config.toml
num_hidden_layers = 11
hidden_size = 384
num_attention_heads = 6
num_key_value_heads = 6
head_dim = 64
intermediate_size = 1536
vocab_size = 10838
hidden_act = "tanh_gelu"
norm = "layernorm"
norm_place = "pre"
norm_eps = 1e-06
positions = "learned"
qk_norm = false
attn_scale = 0.125
bias = "all"
tie_word_embeddings = true
parallel_block = false
extras = ["capped logits"]
init = "uniform"
init_std_qkv = 0.0247
init_std_o = 0.0
init_std_up = 0.0247
init_std_down = 0.0
optimizer = "muon_variant"
learning_rate = 0.0104
lr_mult_up = 0.814
beta1 = 0.95
lr_head = 0.00882
max_grad_norm = 0.5
warmup_steps = 200
schedule = "wsd"
decay_fraction = 0.482
decay_shape = "linear"
final_lr_fraction = 0.0
batch_tokens = 65536
max_seq_len = 512
doc_mask = true
train_tokens = 425700000
max_steps = 6496
dataset = "wikipedia_en"
MLP neurons of a small language model. Each row is named by its layer, matrix (up: input weights) and neuron, and shows model dimensions 256-351. Each number is 128 + 32 x the weight over its row's rms, rounded and kept within 0 to 255. Numbers have three digits each.
Before each neuron's rows, "fires after" lists the tokens most often just before its 100 highest values on Wikipedia text that the model never trained on.

fires after: ".", " st", " St", " to", " g"
L7.up315:208115098090154104124135166098102123104100126089179089158144093111084165136120073157109089193141139138216138111187110121119105120142101161119111167120186138105130142023152178114135123139101109147109149089132126161126123129169141144098151150130095174144167166100084094127087131168158194160

fires after: ".", " ", ": ", "15"
L5.up1127:068126089108152057148110187132107143083127124134085110151140096059152147195136104180118114140145140087106130100153135095134116133115146150139118174109124108119154157113170125115141112130094115096112122094115154120164131124066115104146151187096166136147097090137111112138127112177095075191

fires after: " L", " l", " G", " lim", " v", " m"
L4.up807:146164142114113156172154100075137137120165132086101119140109045121095150098113131087125145162089103084157116105118135162139147121139117184214093108137075172070206124150094130099189117095138108090127126163185115135181127092129119165147123190081155138134162133120130168134111155127104122114

fires after: "\n\n", "/", " Inter", "a (", "—", " as \""
L4.up1511:133139176084121128112137203073114110071150107135144166120106155140106161042157137180141158124118193048143092129138055157137128182129086166150204081107068132112108153202155126170130099176088157087144138098103141119148152127135128112167158100079100121142140084114134192210138116150116044094

fires after: "."
L5.up352:094119105142155140111123112145132078085111134122143123083133114159113169109129123107116113149116109089063180101122109121154099127165055163145121099110122193163090121131179211132143114153128158156155161115104139141132125135099137113143109119168134164158116123106114117119130140136120140150

fires after: "y", " My", "ay", "ing", " Ang", " Arm"
L6.up137:112109181111124202152141106174155133188143105113162139164107123105152134025115071102133069163095059086109111067123161091151154160130042125137135082130120157117146131142120141109106112109166124104135148102133166131120069084075132129147105139207108139106132165151163152080123090121131202103

fires after: "–", ".", "/"
L6.up1045:114132085152094136089128133069136115156124168124109176143128139119139072130088126089148132100167110169124148180073121184112180144116105191104115165131102130133078118094198080140110058121072071168094163118143135151125148173100170145162125109133073141163131222109093078128108108132158158120

fires after: "7", "6", "8", "3", "5", "2"
L4.up247:112111106092117132125084182146112168118150170157116123086165077069142108115153190139120104139125092169108105069189136103087148136104120132115135063155125095086122189119118162142096120106126102130177164111163113139077154116157157146107104163127113114090196093113148124065142127166075073096

fires after: ".", ":", " m", " | R", "\n"
L4.up447:146105165126139069147135112115128125079109169189093090095133093129110164138122161124130117146207128109153113139111201095094126065159157153101108096092136139144136182079104156173150114172107143130151106114164110143109133125115166058108126162141130136097133085156093122117132150186151108184

fires after: "–", "ep", "2", "1"
L5.up1004:124112111165092148152124141162184143128104107079107171111128095125142133192106089167092118125152066163133172126102099125117141106177109224139137125101107082097091114089129103109152095140101081126120168089112076132136135122115142172123175085149148131128130181089119116113101154124099136118

fires after: "\n\n", "=="
L5.up875:060145120160151147103155120171096049036172120134107160108134100144147117108127139090135156147154134104103144160080113120121168139144078144078173117158094148173155144111142129181126171106112118070174145148122214113094144102161112127137203078153151122147162143107094172104151142128149119179

fires after: "1", "2", ", "
L4.up476:122191171104146115077090089161140098153093143134128146103123175155195111136153174123072098134112100136147157128101114142126135136122054112070133051123115105121149101128148117100164075135085132106106144106094108092129047097187155115094123108139133127188176141117118109142142157125124078156

fires after: "1", "2", ", ", " S", " en"
L4.up860:087122161116128092125152150142185143094160140114097148063133094153102151103115189110130142151156118111135137076126136135161191134099126144146076114128143138080115152081120112182155157114096146102133102099111174161056131127117177173099132166186074090167125131139140117102162134065105111189

fires after: "\n", "\n\n", " on ", "–"
L6.up1397:125110141028172096127122198127108086105122148117154139104092095167102138083120117137122105155191077137115143130147099092153146156141111109131106144160094170156104163168126171177109139173129159136136085087156146069134075099171106158105133084183097067180196119125131124113115176124178113102

fires after: "°", " gu", " Gu", "e", " ISBN "
L4.up625:142124114107120086158146129062138048153167064141073139182087079126102083166096081146142122126119103163134105102129108093153112149107104086137122108151119107134082167149151096128133104110126152085139127117136141099115091159089104159136078178164136096120117123151091139066159100080144168120

fires after: " P", " p", ", P", " f"
L4.up103:159160179136123101165127152162094127130086099111143114169152141169143112146091147054082108125176174079075134077054139143109162070187135124112121175179106069163103121093179144164141120121126135115100142143161143177122133123174137107154142131136126081112146146079126100116109132198125163109

fires after: " Bl", " tr", " br", " bl", "tr", " on"
L5.up807:084129119160113076147087086092012159063104127138128090149128143143148116159121178119144139095153134194159157132092141137052170164130170100081129159138159090123113152072089114112071148110169139156117144172086077096138094103153159174113139123133145145104138120150095126155162154109126127173

fires after: "1", "2", ": ", "5", ", "
L4.up370:164111132112127164112141149183119078141126099064084184138173129087142176129130133153179065108133138113153155112120108195097056133225117152144094136125157091103187092127133126121142147165096150076124117122133112100092168120105189148151152154157092114179076133104145164102097136152110129122

fires after: ") | ", " | ", "; ", " / "
L5.up825:175130116100119107117069132126124104164114101131117080146148152177129120057171124158120132105152154114118153124137150159107103117111221173164146108117161070149121113142127125131132149136125144190134103073157156062109106188151173164120094120103121121142149142142066133056131118082086164154

fires after: "."
L5.up1003:159118096151089075125128107128108123116136160119212098216143088135143138183062104143123126144222104113165094181109079093127144100133131094137117097124134138108095147139124145145154142109162132123071107104138106105106091140181124154125164125142101084075110086091111147164082073132110120107

fires after: "\n\n", "\n", " \"", "emb"
L4.up424:067143107109122173195174116090151126136191110143132138145159154141124110117094147149140133147126127057161113086099110141096141094111147157121138123130108123088150057186127112155122154071150125129116139118108120083145133137101109185143137161076091103094081120118158164063119140134101151101

fires after: " The", "The", ", the", " the", "\n\n"
L5.up16:113087161046118121129172122172150110096158109160133146184081127101163084118072109189115148047063137121144053057113188169108147111087095135127093150143114152185176101200155100115147141133067156144115141140154094112063118113089148108131129119159090092140153126071179143137134121116089105141

fires after: "."
L5.up493:140142099133123094124085161126182167099139123122136145117108125120166105134143155141150104174158130108121120175086098158055111147228095203165095151080129094129095125040085098147194137108121161183128122103166122126162133138124107110147084145074144145091073146147147110105127107085146118151

fires after: "1", ","
L5.up890:121133149115082167168126185057152085142165122142092148113086129140148105148087141090184132205118131137129116033110108147144131095127187074162075098100117116164136188186156106133087115064157065153127064133135114160114117084148147134116123168117093074129194129090144127116130094179102159097

fires after: ":", ".", "\n\n"
L6.up706:153159184108114164136137146109167141113088125156146110071109217105052085135124083152148087152151082103146064094072163182103136121093130108081205154142142094163188126126103122130159104147129160109119141122124171142199145137084158152158148148163110092118149170074162112152134094117142112121

fires after: ".", ",", ", "
L6.up477:144134076127114089094129101172105122125113112121150076129104062059112130173121185182145121111193136101142182130132062102106156136153119151174100135125152154149180164082100167131173134150168174125076115076108121142065153160065111122151082120088093107074099102140161141149119043131083144143

fires after: "1"
L6.up885:125114157137107124102163209131142171153122094132115128150151177172137133182168142147121111140133167114156057034084161108157130097123116067165120113123163126154124169105116200147138130143134121125125146117156145098101190135133128100122079115056112152065147112152153133076172141096124112067

fires after: "6", "1", "p", "ew", "5"
L4.up1312:112100128107172116181129109095126090182100136099145088111091090122183106168136177101086106162113105154160171093168103178171121131124153113142104139174144079074129139127116118124113143137148116157129192152134110151159125159121141135091157114112179143044136174111168108152096191105115169130

fires after: " ", " | ", " (", ", ", "'s "
L7.up416:148089095113149140143138177133116113125109128112122085075109166131105046125127132133142131138153148140148131113136116082112079122106149158101132153103130126175075184114077118154166174143130109098150113157098097124162094114193129114110129084100127101136126136148130138133103143105131150144

fires after: " S", " A", " a", " | A", " ", " a s"
L4.up467:159138173132143104111180187105134095137112058118112103100112154177153130118141178140121153143182161131110186084128142143190198117107134132153155140142178149169143121128141103174175087091148101157141142144107110122082136141157135121142155088148125160094126144116162143125134099148156128161

fires after: " the", " of the", "The", " The", ", the"
L5.up22:139155154115150120121107115176150188136070161158148117089092100077152050148098166147133119151075078111181085080141199120105122086055110173122069127125141150123155179138184111200140171142125092116156121136138142117120070097095169159153100128158180099186124131125199154167096147143077125076

fires after: ",", "1", " | G", " | ."
L6.up73:131132118157127138125133134132156133109160140118139086125186210144124126189128142150168096168132112136080108113100158119147121061125121125125132100161081057153214174129152171179047144111125098165112124113099173161176135106169174099210139145101114094134153133112113101110100178100064126138

fires after: " | ", "1", "2"
L5.up1089:119139136151093147154146170149130072105048093131160091147162166126120137104099090132176125123105150111128054130133135167141101106152194179135118086180142143150168082181107142142107166064127106198082089156099103153101156125109128150093149095138107044149106155127140193090200140125152161134

fires after: "1", "\n", "2", " next"
L6.up140:127124168117093152076221119064181137114174113118142126094181143157091125051099101135153094142139096137141128095139052113182118192129118143132163069194189177139145143076100129153128149158114147128122119204138158094101143108081140115060137107075057152158103194110102137150145149094088170126

fires after: " ", "', ", "\n\n", "e ", "ural"
L7.up830:079165144093142155160119099133157136152120128155191073151126143104138176116102123142066177105159141073182132049163133140103143172090092125117143107074135122139116131130127185101138153057097126087135117117100085112046116076130167126172153113151125124099077178179044134144127096133131145106

fires after: ".", " D"
L6.up430:090171182113111086112115144113111162095076123098147091105177060116108134104122123133112073187106197112112123131154129131111165129152075106131078133136114172111105121149079126080168143126124098111189162096107143122126118147124069175127138053137145153089157139112119128145094101075090071205

fires after: ".", "; ", " (", " un", "6"
L5.up298:166178128139118079136121176114098096112105129128134135110137093124174163151111174104098123118120159188174120099065118142090130083156142073102081135164106103116128125148151124107094155104112072129060122094136120096128150175127151114123152145128066110164155182164133148137090114111140146114

fires after: " | ", ".", "+"
L4.up87:098139124106125125108086120122145136117097141131133092117148150089094173165081145144168166105148107176165130100128176167088128110138138169109130138134110199145158101092168131113198137144152153138099127109149171132134131112133133045103143093170162105149129128140075131131065148151116127236

fires after: ".", "1", "2", "–", "6", "8"
L6.up1477:116181102138154152148146143122134095125123123131181151156091111184140093084131145124093098160139186150178150138113138111114133113126092071086089143179118097140095121129157169119112081159088181140137103094158164104118134096092077201187137127135052093025158130128160148159159167125131147135

fires after: " ", "'s ", "e ", " P", " B"
L7.up1130:144161149095112121115160118087104193111084122170143116124162126129167136110178135131101130063173123109161192129104140110143161138114157088111168113108131164118105176144106138177110173113101173099189156095107099121097115050100127153137176123064072130147117108124088150161113072119131189118

fires after: "2", "1", " | "
L6.up379:179133117124077088055118111149104153112161159125041157202149068149145148113116116138126130101174125144120119128127132155141088157131133138100094152159194108114129116145132157105134155153067084106118183134091115100081147136086186102129099153116082154184092175147186121152114092087102129123

fires after: "1", " G", " H", " N"
L4.up849:137134148148107134067065165123132167124178136102179141119154101147056115139097133171090091132165131133127078140145100091146096173143193112113078108158187117114144109174142122101142160031141130128099214169128105124047114093162166229147161103145123111059118110155215196057155146104164142146

fires after: " |", "|---|---|---|---|---|---|", "|---|---|---|---|---|"
L7.up212:149141119102126082124170175192133159135130143132142145174096072134107102118052100098141114136160111100103104192159114163095181103177143096161152151143119121164102156180125145167167128147123182102161166095117142135125196119164126226106169168090078174093079037132112089138140106131097094151

fires after: " un", "/", " Mc", "–", " (", " Un"
L4.up1503:102109075046171100175164179058154132141113122090122111101177107120108147081132109167149140068115110125136158177118092077147157138148125122111106095094137162086062107117152104106103074128100157092132116117103125046103141163159087183156128135146094137158155150105111090138092150100094147123

fires after: ".", " / (", "–", "order", "d", "C"
L7.up911:149095119162133079115163110107085106149196122110152126183203126090174068165135161144124078107083120104156132111113133148109079192164127148108114139133089175154145079158092103135140177078125146103089132119182105097124115119149132117125094143146147154137078150137188154140071157104099160117